Weights of a small GPT-style language model, trained from scratch on English Wikipedia.
Size: width 224, 4 heads of 64, MLP 576 GeGLU, vocabulary 2461, 6.18M parameters.
MLP neurons of a small language model. Each row is named by its layer, matrix (gate and up: input weights; down: output weights) and neuron, and shows model dimensions 16-207. Each number is 500 + 25 x the weight over its row's rms, rounded and kept within 0 to 999. Numbers have three digits each. A neuron's up and down rows have the sign that makes its largest values positive.
Before each neuron's rows, "fires in" lists the words (lower case) most often at its 100 highest values on Wikipedia text that the model never trained on. A number after a token or word is its count.

fires in: "and" 53, "or" 8, "the" 7, "most" 6
L6.gate300:497512499507467514513518527487532499503504514483500483464495470506502481478482489498494548466491515538542487513476487491537494484469461511517461477515488484508525574500482520481510494515486477485479496472505486487548536481505519492477468519500493500488507513529501532477524496549460488483491511447441497481473533474470496504498533436523523524467491508497496497508494531522528514513464522509500501453451495476538485532494472491536533475504515552496487548500494526506529503488487550515517495469522515475502466490508513489493529500502518491519483474539509514500533492522498450526
L6.up300:529498483545518511514516511513544509501502490514515499490522536508465534499507481488480486474467531515472451476454537530473543484508497500483528497513502511539479524534428520513530493479558484457496520536540519484474477524490501493499522476455504552500515456527569536521498487461536495512536489524505503504514504444552485483502496515537493503505521497467508473493530549495511534512508477502535519508505480475499489471509467487453485464468501539503501505445489466498502487481492535485507500496500474498498513499462496533489478475505547437534479535508509533447486527494477523513
L6.down300:500536519519508553472478492505523477464515526491494523491525504487498514511499531539469504470491532500458488491535490506475518523462506512509465472465509497504529510534486506494487559479508479508524528445499534471512518544522488503524485489472509514484477505457525525541515496517528488526505484479483480486562448501498469513515477502527433487516457477486508520513525527471478551512438515478501468526473495504491476496466534514478416522502507468508475495503485487537490488512503477501489485425504500467513458522523523540541515483492483496481510505487551515514516544525493482453

fires in: "in" 36, "he" 7, "short" 5, "upper" 5
L6.gate445:472514509508462497450500485481478509485516477536482443504557491490478523506440508521518510475512536525506555514472530522514581504526507497514455488541486474514497521478507466479495530536482490520496515527499500507487489480503508484488476493497532487526444518450463536520485487530490452503526518515528475493528509479475489501511473536558467478501504532503494473529498504517538517470511458532477493503515493509492483499473462474502511469492466544445460448509509470476496486521460506471512499487455476510448533448488466551527555489554539494492498470489523508488524515515529498474
L6.up445:469510558497540530520486499467501498504538516507503546502477452502480429500445526489526502499511493484488494547513530460530517517499481504477487506469490553517506505506489485520492535464527504503551515463466496476479522485504478485494511542545482503482528544501488523522482486511490511488429506464470482483473490482463490461468496477499500526513478525474502540509532485506516476510504523514509532496583501517497453489516523496502491521504491497527530482485513509468510486535491463506483491477471508467537519533490515503506538522489470511472514482535494465506517519532459500529
L6.down445:540522512507515511497523486503499519504506534491483497489507432521479464466448493473477497486484510487486544507531486522548490527498448501489518503526471516485456522498511502475492467482508495487496525465502490475495515461529525467481502492508543485515504472520489480498520530500476478468498477483552477523495553498463457504487522567477510487478532520484475471512543532478497507509495535509494486530503470496516459453508466481507491481473470488519496491499501557503470504560507494483530459540515506503502555513526471482521548478498504542487511534443472482499517507528539484516

fires in: "years" 28, "as" 13, "asia" 8, "time" 7, "year" 6, "claimed" 5
L3.gate373:550522473474535498522502551507534495547474478497521526462488528448521474488466493504495510481512458544507484477536526515520496455483469506495506504473486508490525500523496495487459498533468526530527452492501493450495547499485498537515527538524492542489507516525473533503493499530502492514534485497474498539486481481494489517461488473515519461533514474488509526477439514471461491532485510506453431497483521530491462537519461485466499472472531536479537490486469471476488479451483515522504509488509516509508482524528463531521513537530457526503467534513502483495515467558478472533
L3.up373:549466506503489500539474530475447487505487496473511529478519537497486534502482516524519478441504515496502468480497509469502514437515515507538475447512482516501496538486499536492479510471428474461523524467526510531500540539490497510511458464510499456489505496525520498503503509495478464534471510463504507531527480532496497529517483529478493447470508479500509507500502470484521479519517503489536547530501505524514513507526498431506517501505468523500503519480507535492534457549517515472448511523461524507492486496515527532500523435506482551506505481508492519546484520480464527534
L3.down373:505508455480502475482505506520509510563491469506499496472503499455515516522496549527495486503506445536455513529516519502497487521480508466486499466482477511558481483491503496514490501515472514474488481456518511485516533536486525502530490498490497507529484514524488528525501489494503536504485516477490499556538486475529535461505529510474466516497512432533491485500456514509471457477532502494442498529475469458490482497504476520483546457474518445488532504496562431477477505526489497510493516501503499547510505514530492525515525496522492508501533506480434503564518514495513492479

fires in: "december" 27, "november" 25, "october" 12, "period" 6, "july" 4
L3.gate495:505560485448524518491523514496514483492500494515514516512465519491465521495507474462491508506493490498517521510544484496479496432493493464529488506511536476471494504433509470531530503547558488468522495489543532460533482566487511531479478524458463513521502509476457474512520527534494507489514497534463474508494483497472504512488467503496491529461454535484494512486457499507470480526493520464517518515507519506466527499529484512484499506483481525533520495502496486471434482536502500527463501512487459455528505540526483470499558485529457479505503514544517542517541509517524441499
L3.up495:532511489460539515519503554494463514535514501520513497508520524462526544503506517511480505518486508454492481500533480497498508479480464490526448525528509486534503520461496501543525485439539470484487494502478487469502545532528498499510496506462453484512500487466492476565512501490502499500470511495495476527514521542508479529478498497476517492451482504476501483474487477494515485535496560517529508498483529509483542478505490556458490484479496521509497493471492469491474453489510465538464490510526489489506486493506495435508513504574497473469544493536520552485494507483492451515
L3.down495:484449503493536504521508537498528539477515468516520482525467492474480485484521544509517487493494491519511481486531503501509505502500485516490513520503508502490516491533546525487499523499508472498460480464512497479506488497495486461519528504505527486509502470474477519527546527527514499433440366473460469533538533510489529492438496494493488489509522486503496490473483484495514478510526507488496473531485509477485531507524515546489532540509495484544550488469471440502505501509498503507436485496482504520501484487506505516513533489541511563491529519508461493525519484488515513476

fires in: "the" 75, "this" 8, "its" 4
L6.gate374:513519491488492508537536505484532495466504483454506462458532476440508500486473514479492557514517528513524506550461457476509513448439512528542523528473485533475516476456530511488532482501514499480467521484474509496522504502519507525526473519505503501519494490516503491497491512503487408493484503476455527471536504501479481487526476463494430526466523517515544488536524521505479522457499526509497520522519487510508514528472477489486506473518523515509534520493463462486478499481537512512525481482512525459488502506488520513527530470513468516485523528499507499475507519477539446500
L6.up374:514495435500455500487507521496468508491514492476506520475504518513506504495527493513478508471531500499529499531496517498502549509480486460505500475567499491480516483517503493524517498483527429483513501524523463468475524478520479469530461501529479515453489448526557512444537500490500476514471490502545474493502522486533509490480496516555480487502524483506474482520543502526551538483511496502525505445492497500446488499475483526522524497523466500507489475492519496514521516489504536485493519484519468507527480524467502465540495501504456460580520523481542522500521507512502511524
L6.down374:508465529539483501501529506500485513489506505481447483508478479501478462497489490500521548484511462501487492487476557484490487538469488509498540479467490556496457534484544476502509536526490506512473499492512538471491484542503511536509477503532499570532489501460486488464470510516473552450503498487482555454502481499505489493476498478503496511525554495537505516504478511527504522513517454508499500506510517479499514494533479520467518516530526469507509487458527520479483473512487493455442529509508452518526482505501513494448491480503514480433515494534503518529482539479525468454

fires in: "where" 30, "when" 18, "however" 18, "if" 13, "while" 4
L3.gate306:511517482490517498505478461493509467495542494506506445514534482433471513528463537478490505507479511531525497499542489508514487503551501487515493459528502527508528497504517483454503481478488535454499488523491498546487535512460513489527480490512537513485466510479441530526519507465533483497489525477540467502517506496497499500488438548540475501494503531512508519521513491500470484490476502536480461486525459472486517516434518453526468445545475545494514504513545529482507467502513500514518530515504508528528489494486481465534535479489490505467489526476530490508503518509497493521
L3.up306:487501516486499473511536506490508461497510479477477497486496493525547482464498507550472513495541469457481506494498498475486527483487473489485513492486482523475479490460483519557456529494479463494502494504538523505506500523484519477475501477513509458518499517503503439484496497479493493476521530474553490486490476490499501510522514537484458510466520505488495514514514480502563508558533506477520473524497450535512493512512462505503481464487496510484485464481467507524545448498510477462498532495534511488514521554525451508520492530498546488477509473509495534501518404483499466515
L3.down306:497515473507538479490523518494472477466515484493518463497528463495494447537502505521480473521549469506466495511495505481474484523467539507498495491496500498471550494463489443521465485531496516436467519482473477506492484519524510489528464541485520463509518531505521509458474519491552517452485492516494501519478500472506496487509531480509495578495509506548469477519507449523483500491514503518498518521540460528463485471499488546487511463542546485525504477517470490519523500496505517495563523452518467495492538516474490519488515518525479525531522493481536483494489470490506512505

fires in: "in" 93
L3.gate537:475510539547497499496488512527494506510491523495483502532519522548478498516486503538521487474455473479490552495518548519510531481506550461458527479480458476469553495530465503457538474455499501550497505529477511472477524512518524479522477528486479493507478539483473530484510507503513473526497490497489432484471516463449470517476485560510526485514469521481527509485488509488476515514443503474467503506510484450489529490534513534480493539464521516477505507475475504489536490460488530533493508508463514489471500538499486509512559502521521503492512481491526482453506516505484515516
L3.up537:513493495505513533507478530512524510555491482520469523523498496529512503542463524481503491510509512448495558516548548515525511525518541480484516485502492474507559486535492490465521504435493524529519534544466454484538498500515505495485505533507486507468486508452499538477480486467518508515520477487513450485510525483470487521494458498545536492516471532453538518491475530490469461514508470458461493465490508501485530522513499515498505527474530511494515491465495484490537483452499499522513509500521516521443527539473477499487540514507510494481485494481512489480491523503455498499
L3.down537:517467516517497504511511515497512508483472504500483489479529442545461464482443479493488491508532478520510510514492509504528512532518498462496510523517498504506506487498519509469525467519481517523487488486498492446513488470513488417492513543504526500478455500497488492504478517525522545520490411511500525478499520495430486511468492503497546479502514528516497569512522525528518526553471513512518516504488472506468501494509473495465524529511476498486505468512507503481514471535477511501503455537503522480509490491511450498500510498484512482508518494487550469462585520523491522490

fires in: "them" 21, "him" 13, "section" 8, "construction" 7, "himself" 5
L3.gate271:513536476516534474492502493501525491534477480530501507440510518494544446478495521516515471460478524487490457547502496484484503516498488504471507466536497515469491496500497525511502480493497483497522499544518490532466532502513549482496493510485543505524448523480473471508522456506472469540508507475505492517495484502498485494509528520532488510491498515533511491447449514460489506490489522503565489469504507513485533511509519476512478492543527506538453489507472517500474488456527493499484526511536478483479478456507479480527504500513493569524532509513497526519476462455518475528
L3.up271:466491495489519519481508519507492481492493495505468543491451562502503493458472489528494512475493517481477491481527500503516470465481474508499525513549459491501501512524504505492503499495498471538468547528566492491494497503498508489498531510460530506521511445493475524481529496562505553518509479471491497545482510515464528525432491513494520478481495480537452490488516474464483466466509471481536509492513491475521513511515487521549533487494524474480525550534477518477482481495470491495455538507469545532522512483463480484474508501497503466536559472519509499523510494474462524507
L3.down271:527535501486509526495491519498513425526481495543500514469484519509494487504528510497480505497472527510498484479507492501491495521548513494494471465529484517529530525508481465537483524488492508520483509435488535503496492516501477470502548509503516504484486485493498517465499461546481450530472488497467519543526499486511511475535469495529493517521469515466473503495447509490511501519522487416473528519505468484514539477480461471451505467521452510496521488480509513487515487473562460531428511470504480510524503491522494534480528523498495461520537515501500508524455543441526516517

fires in: "the" 85, "his" 7, "these" 5
L3.gate137:460501506470498527517517545486512509498516482511549478469526518461464509492490531500463501538504463472495514513504529499488531465511465515511462485464465489497542493512502484477493460477519458471511520514502510479465508489547517491507503478547485464496459511450522520480504496451502464494460507506535472549523468551470516518494463553526477503518474495543467483508544503454497511510522482538503474525537470491471484512496513525498494481503511538522505496523472509501518476510532509470519520528533500523546489502509453503523510518499484497554504447475491510530506559504531498547
L3.up137:493484461486492485485504514497515511498537496510543517500510520497449472511482482471515475478499522500492506477513496511530494512487513500491495502506481500457483504473503469531475500459509440464517490481532464497492556483473553468503501512496493545534496487473507475471508465509531495495540477473509508505534538509551520504445489486516512499471471485544501452492522525464504515512482499491513478479518504501452507511503516531462527497514521514491551489559563528552487487479536499561512513481477550461510529543458492492523486525483462483506525489485493509443495500481498500513
L3.down137:489477480523489497496486499485496475495527532520473471496514494463476520476482484474480516532501524496498518501525459512525475534482559522497487470516491535515476487465499468503543495527503518483495500499484493483542507514492480456471474510462546520525456503495528475469504490473495492489480419505504542510532511486505503464452515537495488523475447474523453492552488507530538512442471490482538500483497486514530481530494508525513492518514508520453525516508515505541515464522503505493528501542477519533535507497508492534552484505488492484492510484472525507485499477502532525473

fires in: "no" 31, "some" 17, "any" 15, "yes" 8, "yale" 4
L3.gate202:481527503517485490495496492502493498530484541534508528509521484519511532515472501529533508498478518504465510483492502502512519497522492490508495447494472496544509499513516481504478499543499471453478501519528486506509491489539502496494468457484495527535494512483460514561452488463505517527533506521462503533555518476448487500476532529528436504560508500483483477508507500488498507532472470516504530475503519485461449537497509490559515474487529504513471517498531478515550509504495446476516494476499491474505506561484469502524511471508506491472529432547445553526519523476493506452
L3.up202:484491537487481493497461497510545526518528503521521538477509509552433556515480506433520509466500486503515494511498470479464540525511498482484532421506488508462505451503495518526547513489450484441513473474505500521527527540493511471507495498512511500491504502487488543495526550497484543532497455513500540518494486494490528470474517471509495499470516494508505504524498494489485507531450475494460468484490500498465505499504530487508502478529503519515487500574454525491509543526497495453495537501523503481504501496496516501505454471493494516502507477518463513516499490530540518525
L3.down202:473475480502484504447478476483522566490471510539517477509499502506535481457497461461484522515496521494519494494503452521537543501497482515500530479523523533483510490516486475511498446566452522460500520509514496505513467499498503441507520505550505485503473483503529490490525478494492471518512491487511486519506514487517501486471493467493487497487509491500507484541491479492478472465498488472487483510492485477514518486502494506474509516542483516508517500542466485488498515546478490504531506515519526522509480508493531496604444465479512513549527472533486477549498469505530508540

fires in: "october" 13, "december" 12, "january" 11, "september" 10, "november" 10
L6.gate436:508542504463483516469509529475530487483517456524534521496511489461458516494503499481468541490489526478536517478531469533452456478472549541540499509483468537455515515486512506491514516499489488500540498500494452534518503492523480529479480518516464538514521519526518505533487512484481475507500514505509505516492485497456493502488463538520460461525523534518467531504513530471468490501477527455496529520481450509553503542513522539496523435484503514497504515487490506495504494468488499515488516486495489500503531537463512477513536471532441454472502519513498516508531481478524469515
L6.up436:516477489502497493503520488487497495487525513486570485493533495475445528496520526521499491468480537524458507487575506479509515496543497541574487488499483514496533511502516451502534500428479473493536505497479487492473519535515511496456487523492484523520515557487510516473557531490462497501488472509521489533508522475512488474493471504525505514513477474519476498495515457522475490472458504483511513526444485518510518480544491551489474539502477493499488495516441509472540486504529557494509544508448498473529497495524534447541530517497496474518509483511473524540483489484471488505
L6.down436:501516503520534459440518490498518545492451530440492509443513494504487488520518499491460504531540510491511487483523516484459482514495498475513505524478497480502519508529526472526507525468467483517463471502540523462454466533477510453471434472538526447463522495460489537537515477527488529476531528496478505538440542482495487527491518533509509456508497485485521492450485521463511458525529541500458490518506518480518511528477504479489482537507490470507555513466509464513508498521461543487517486481502478544465490513528498522503506523509530541511501486500502525451535506501510532504

fires in: "the" 40, "of" 6, "for" 4, "to" 4, "best" 4, "a" 4
L6.gate101:476534502522507506513491491497494488505524464523501437486534465482460489515457532509488494505480503514493486509522512523503466502484470497507518503559485527492472467486550453461504498496545476505518504489504489452499474488501464483507501559488484506461494492554491510506505491472521479468487535497490455482501522473466451494491491499532482558481467496504505444510496524482522448509523549486498539525510490473526551530489494488504506499519485469486461492546521466510477477489500523504506488563507499498504535448506507550510537488538487474534511444508509486455507525452490515549
L6.up101:468495498515476519479489503518523488515540498542505478463515492523473488509547498510528506572515498508502505489460553495542524510502534450494460501498518520512509510433520487505540498502465443517494504484501516459482493470468480499498512490523496527493519542484473494516490534490523443510500498489494496529471512476468495466490491484470459515516448496488502469504532499517527483488537528492521544497496476483494503470480461527521529529538446469526481479506467518489480494494511484458498528507470537492518508488505493485536485505463458492505472468509531527501495521519557469466
L6.down101:506507520508488467496492507509466487499495529517475567498526491488499488501445515498509473550470497514469458524499474469510469551476492499520477496495505509486499461535521508438510501505531459502527541510513509498510456524491461508479508535479526492506490537449509489513505482457513481501488482483474509480516510511484470503504479535489496512525492480488489477486517548471594547542525527504501524508512479445550458454456499508501512473508499479495481524546529492504515509519453478493529477523510496500513517473525488517479504492513501499504506484509528495483438495520501561523

fires in: "as" 39, "first" 28, "became" 8, "elected" 7, "become" 5
L3.gate156:478538545549524476549501441489463519480530535517559512477497498498429499487524475528493484484467472484469506461513526516470515470489480493478515455506518521498508531500465477495466509486502512532501495462484498511532507478516479525483501530532493496527468488526485457528539526503519525479521511545473479505492511518501440486505491503532512512478492467545526490471501451456518518479528491502472516496493488485481520466524483502492531487479540510513487512500495504486523533516475463517482534504491449502491516519494523488492515460500484561496541470465466543477484534495509529469
L3.up156:525493520535513512532482480500470519538481532475506536469489488497521473488508491516542525482456464504491525500524552505506485444507481482494512485492471480499539495489501497497561507469537510513477506458477530502525559483529481524471455515533511545497494497466470495496520499511511508474514499481492526485461558524517501495513545480475507517541455493540508502507514500512488505448532470502514499498467493408493528467530500510488490466516516480486456498504475504476473536516519465532470455506428512438521483488492508515528486485509495492499499512502483514511499501483513465503
L3.down156:478483579506499475521522492484498477488549502497498496485499493489524462520539488475485493503499480577491488510504547462470486507449469476529471481469500495522495481477496481506493467532491529491503501495510458490527483467494537480472486482494484500543506467524508490529538515494519518502494414460501481512472484502522480477527502510513512479568487478494528470484517540494496485476533496477534485491539548486464470472515477539457535496507523450474488555518524488470504502484527519505537507509459493478507527480503503472537467528539518507514505505518484527496523516521521504513

fires in: "as" 26, "by" 11, "on" 7, "overall" 4, "over" 4, "aspect" 4
L6.gate72:493518496507491547463505514479529534492494525479469476469477475537521506522458507487504555519525515556512499504445547511516518505509500486448480573477467520516469530468495512510529511480483522453510463486469539540522498501516477493493486508513518537542493480506475499476480533485540496485502522505420531462511510505464479506497528496545473486501476515525518502521493492515522514530528473515514522498550494469483453509497457478513496509497493490511534549504476478451478500506499489509530503469491496519505495496486504533493511473504522518477472470472517511488528509519497503526
L6.up72:565519491485476481482469538502509503494532481533488503514507534492469495538518494491499479496490465505491504532511511511466511548555510531516494487495481483476476425545490496492491477482499480475517484537526510526450468507525493511493484506496508500512481477510437478503534470494533527525504488570502495492483517517476508488509479537486485492486512513493527492469492514469529529538509503505484503487521489507491489518553474484497517480511492536506554513518529513493482485456469484477540514489499477512467541492521481517494484492565471458501533491490423498484512473533480514524
L6.down72:492504492511493514566487574501511541504528489475512507469544511494513497473489504509499510527505501525527509476497525517496529518514521503487490507489506524524528528492496478514520533519498505497491519488541520558495463533528446528544480527539452524444490484492531521509489492543515447487474525489508507429530494491496492509526515494514489497492466526541496529509490491535475492503524439466466526484502463481503461471511478533512545514479488451498483510524517479480423418513484480497467514468485509469477518458518475506476531528478480489502502498527532491509463455512505455510

fires in: "as" 73, "asia" 8, "aspect" 4
L3.gate536:463531474450491524530477462475482492526528495483505473493463489526550504471498517521512491515538458521475509490463564471521513495500494497505527498470496483484505460538480519531524490473484504503500494466465533533499520491473534522514506529529494475495478491497496447498502533507529517501498512476557505475482511508434540512512505494503459485525493490552503480541482477523518511494502476486447534522477547445472493557527470501536508412457500530497509510536487495486490499460509478522464473479486472503490496494504525530541484518507511498477501518460471522531502479535484489489
L3.up536:515503525508522503519503556490477484530521500485500519482509520497477502494492466512491505507460530517484481463545489489503500465510477542475531515545506486524534527509486514484541472497457501500525525464471495527514525512520502510543465521520478538508502524485469524548520471498520499483483485458501464579494541509465471533531424502562498508512503467506505457492473498465494496488528473488493510492521412492466495557530475464514487483490527509507485466511517500472483499533514536493460465491489501534502500525501509529499490520495486558500527513517483456510506491532525485529
L3.down536:473509504487505449493526502481472535538531556451518542473474489471552541494478513505489511486493465524473483512521529466513510528524488495468486475505511460501524518476525481505492468500493487488526533509503533478521471518494502462519431530519482497498480468532508493483481550524520531479484483510547491515489502476498482443491509536506550497495478516519517468496494478521538475513492522490445453494485518508452498470530473485480519476526471512489450538498540489459471476473486470529494491515466524451492483495565461511557498526527491507488542490514540515485507504507535527512

fires in: "no" 53, "this" 20, "each" 14, "any" 5
L3.gate465:477526532517527513498544539413503516484463464506486499485512468503476520479511524499505546537514550517483530502497470460450541518485469483485499490527450531528500434472517496535523526539468485476525463462503478533511503509469496495508476518505524480503536489466506502494485492472498532474489522468506519506500462472489465465507473436497537488501495507532533503488499481518495494480456469539511525480538533448468505544486506517529530519500483499486475530484496503503482467510507524514506468451516472501500527471502486487518496477496523533533511469521502523500492473493541468508
L3.up465:494495533496526475511440499568503511484537522513489522476485476523487483509509495478497512507491488517471489480478511462484549508476504467525527487502565563543496471431491508560488501507484416478501490465510484515495527492463487466479491483517491445542507512488531513509464537497518544492500497489514464517480483509502492488510465448469516497510497482515496494506525501497492500479493517523475484459531511452506521520541475512512511479506527498470459494509500474474529491531519495467513488489510514480482521488517494533507467533482520540522502480507476490508492503529544486547
L3.down465:497559486523510507508497544395510477495494489519477483498513500520477510500449479517484509488489532501498480478504473481518519514493520496490506499502479524488481471465506474514475472523510524482501504454530481469504470500488472474540501536517465493495488504502522496520519492515480506520509577497468489463514497495517508461472484491478488508501532470525523505543469475561523504448501462504509480497484514472508493511496487479503520519527527510515531526507518511495466515508492477493502478530494481461505509499485481450582466479536513515505546499484522524514474492494481534557

fires in: "of" 58, "the" 6, "ii" 5
L6.gate235:520520548539519524446526524482521469516489478518511493479545500492400506542519526502468520494487538517495487496489532485512491498518548468524496495501495517473512530484507487491541509470462488497530502481490514474477451521467473502464506501471506483500509526480491509473486543474516514489513497507509476517494486496496442499545470473540507488534493481501493508493514538528507515476450489522557453526460500528511499514495497530438505500501503498466472536489550533494520455511513488451515495502497495484476497459484489528528561494492518513535495507468525499496485553511504497483
L6.up235:478493492473485501484467519516486548492541486504512547496495489475523479478495513501461497519577480514515512465519491502495538503508455501469495523497478511475506429481516480543516518509503498561511529513512466488484498484512516459503516533507489535473509506530503493536537483467513508508515496452527456507547487491483481518522514480519502497515532511514516475529522525482509506450462523519519513470480509501495515568508454560463522492464509504554518496463516466501533471471530455549498487505501502482525523504491490490520532540532498482522522513497515482469537474532474546522
L6.down235:480548446540522558444496523494518481508486499503498460510507507520514524485487470456505532491491497498459465530491502558506489488527476482531501501483524475473516517492469533486510507545550518491538491473507521464496524487486476473482552497496509496494482465524486531484510550481460438487500472506514499471517496472489523506504527477453470501515494504470470521482514453531474451535468470500494512535501494464479533483496536448535499499466494509455499519487506481507468521521482510489497493520528489497497501508497503525508498489444508493524460529499529501484516548475539467505

fires in: "in" 86
L3.gate89:522530515496528488538482473502527503517511454496548495494478485507478549481514502538551506524530459528501505551527503470545493480537500531524483532445484473471470492485461528496502498464456508457557489524475502521459544532523543486526505518508508471499504460552455496496505485488495488510501533495479524466537473500484518492544458472487506506483527463514489507516475458498483449503475527537486500485521528509446537502480506481490513485483508507563487466501514515457465502476471529518531470519460506477511489498454512488482513491484497486492478482549481511497552544509488464495
L3.up89:512462535502516504496491507498507514533501503489522521504487480518472493435520536502533470487484502522517528533535509464529495506530495502510533528496518471505514477509481535490435515429497515490519504478491518472487515535524520470515456473519474500486496500520469520529534494516513507535455495453483535560561492503464522501496452465428545475503495498489486504539532488502479480529494493500505509494465499524471514500535500474503523536462515486518520517501507476489490478479498519497479515496485525467488450473491493453497506498472536496502492487543504484494498563514486490521
L3.down89:486456517495541499501537550478523524508501499489489510541532486475519486454437526494549507492507473512508529496501517490456499509478478482501531516510480486504502512507526528501463501478497513511518513448517517431544506485468492474469495501515488511493499483534489557522500518526528503516486448494475505547531497492467525488439475504458511520488502474482469543521485491514478503518507499505496498527481543563474468471523519504490547524485487465490480506480533481481505470514492540541467483534490503476485503471515498467474516523500494478481478471467486464489539521487448531533

fires in: "of" 68, "quebec" 9
L6.gate315:478534477504528499493524485515481480489499454527485473506480456501519496500529503485479556482525509563529464476490470547512509516548465488512472447493525502500494481499503484501519470479524441484461457480509495498482491551509509498496532509442524473553510502513487512502490485466513496480506521523479537431475564510526510501518455444519461501482520463528518512521479540506482471489480477535531477508528504480570539505464527485476480497483475502504522510516482495517548484436479492502501501484463496484488489506529499560492504458511494489494476492537482491520497509492497478485
L6.up315:532507461512507511483485430514508499526522512493505542465473506461496500483502508469481503551529520493475498466498484514515566489513489503498511428476506468502498527552523511533504496497527488537524457502474481495522450537464557494512495507451466551517457483519483488517464502529568512474501489536514518496545546499511470487525487522492516470511506525504501508471474515492488504467479499497528514505490514485503517485511484481494535458507515471491473467536503526528462500495461537468518485517479520517484523487503478513491489480493502494516500484448520489521512490505517506455
L6.down315:478505506526527460450488523503534490475454511474505483455486504496454468517456485494458499496486494515476447492504492517497510529517550482548502511508497468511495525537484480500472528501517491466571459481477527476504509524469477521515511528504512460503463487524483537518466518549505472570483520492503499449509509469435475540494508445495495463492515533497515477496540505473496524548497536537502496509533478504471489461498484518465486547490503486495502492489482525503505492463484541505508518519524490505502497522514503507448493495504523462495520495494482511522462537519532524513

fires in: "an" 38, "average" 8, "or" 5
L3.gate575:502513519532490536533499514528489515494500532541494491494535462499504526489476460502534498465459469485544510421519502508472469462526523510496470501553474490505495487524485516486494516536460500485496509502477477538489519521479491514528473469489516461528472483463512509546472466496497453502507515498465483514515500513504504489534499484506472508506491467444522527502521553512492550494519477530529503492517512501472497491542519484498529457524519527501475509502473513453537510497517474507480504458514532416525442517481540507484518506535491496528508521506524529484483499545482475450
L3.up575:460528460513492512467488495549522543436497508503505543485522488512471516473527453509484492504466476471501477505526467496532488499532475503525511506521495492512533521513502526541543486514509535484491480501515472448457475497517556493523511506492501550495470500516512541483523513514485492494482513505487513492504524498455485512532492488455476461516525492487531501512505502465449507485529484504461525509493506530464434519498450553507491490452453494530516496453464508527520471516491456508444509498495536480517479508550514492544522501509496503487485518503517485514519453460491492515
L3.down575:504559499507514535504506451515498481502538487513481497476495474467513500531506515527542477471487523478442501498510502515499498471453498547508515530493518516495493501520521525486506555523430501446521509472515479500498508479495541479494498494471518498504486476536538536496502485518511503489505483551506477473549519541493478483538517512503475479529464504486517523539495520514519493501560464439497480503524476467457510455505465493465496469495509540463497508518514514497515519522480499483488540538474522497516509547484506482533546476492495491508495498530519503511514505494489458483

fires in: "there" 35, "but" 27, "up" 17, "upon" 4, "upper" 4
L3.gate414:529559473506474533483489497515508504484483493531490493496528488527492524507468552541513512476555489474481471505474541500495510507532471499487519460483492516502499507532523505480461489480513491478507473505523526524522541495518481496496501500545489528524508469492484447499508504458513435499453493472512461482527508523503494484519509497551501478503528531464515494506494513465477516493450520575495496554462510501469513532503494465476509419471503505511494469510500570500453474538485499483496489508521480521490504531487472509483524511527510583513563518529489465472507492510490527477
L3.up414:477494490499525464533500496492511471508514450505507512498477528496527518515474522527456481499519490536497482495508513501495506492491475478511500507491516491487497526475467509478477490484493469483505496512527512520509480502504479495473524507545543456519465507444516465491484473567509463453502515425476513485471484531526542503477531498483519507510516496477490498521554493546482453486472493548524511485504493454534485508536499494461494523471494486471497535493484506415509484491530490551551475523502484553515553509452529522510518539488509489493511515509515467480539490539437499483
L3.down414:501441509488492510480523503507565448509512488524468508457512500487467523553477502494492474477511496500529527509475486507440471539491432509483483510489507511525507480457453496538490507496516518467500501474509478531443492511538477488523532528529477516514514515471512505477519468505513493495530488445516480456489477480491478497493464536521508478483497503455528493503471490478506502528500491534504505536512507504496491493458494482532483496486533462521483558475503465505482549492515498487546483494458528526555500460539545516496532520513510479487474553486520485516488452540489471516

fires in: "up" 23, "out" 23, "outside" 6, "gold" 6, "upon" 4, "upper" 4
L3.gate251:472504512512471573491503487529568483508503505502479511462492512478492506503503503466528470469481536520494507478493496467511505520510516497495515494513458504491464491464468480468489529522469480490480546495556503528511509480467525501498487506527538470465482516465485468509523515486522470544497503486504477507497511541491508457513465540523498564465504520513507449561475512534488526495503555494474525518480492532520500534527510529467476492518554463521518500533493501477511549475512482490496507520456486520471475510466455517492471507489491515519474480475490480461526529504489512515
L3.up251:496478513478486507517478502482463469458543538503506519500477489546488438497528546483497507514536471494463496499452491519510520490536477505506536447471493533483500490526468470491489479518522481450515519528475481474496473501508569494485447501534539437530479480483525467463484507530482488509437509524483489494485488476521528491504479469491493478522485481539488536500546443502548490507478505532498484508525494495504521499470499489528515511470494519524507534504470513483504515495477483480540501484507519511515509502504492447487504493547554506504485468539513499508542502546465512475
L3.down251:499542543495504489498512474527462513495513524536447475533462456515465511496526508531484495529505493558427530496482507529483515491529529481477512508524482453444544491497499476487484507494518491438505521517512444506480429483506466548520486502487499529496549509514492501496490476533534500521461468481475489476522503499468517499469478502533449530484483501498481525521494499489526461507528481512491524521526503484489525511518434518512485497508497465506520513494545480460507470533489485535549475518505537534517477520482496485495507493533521513508506485533489496482535501528537478511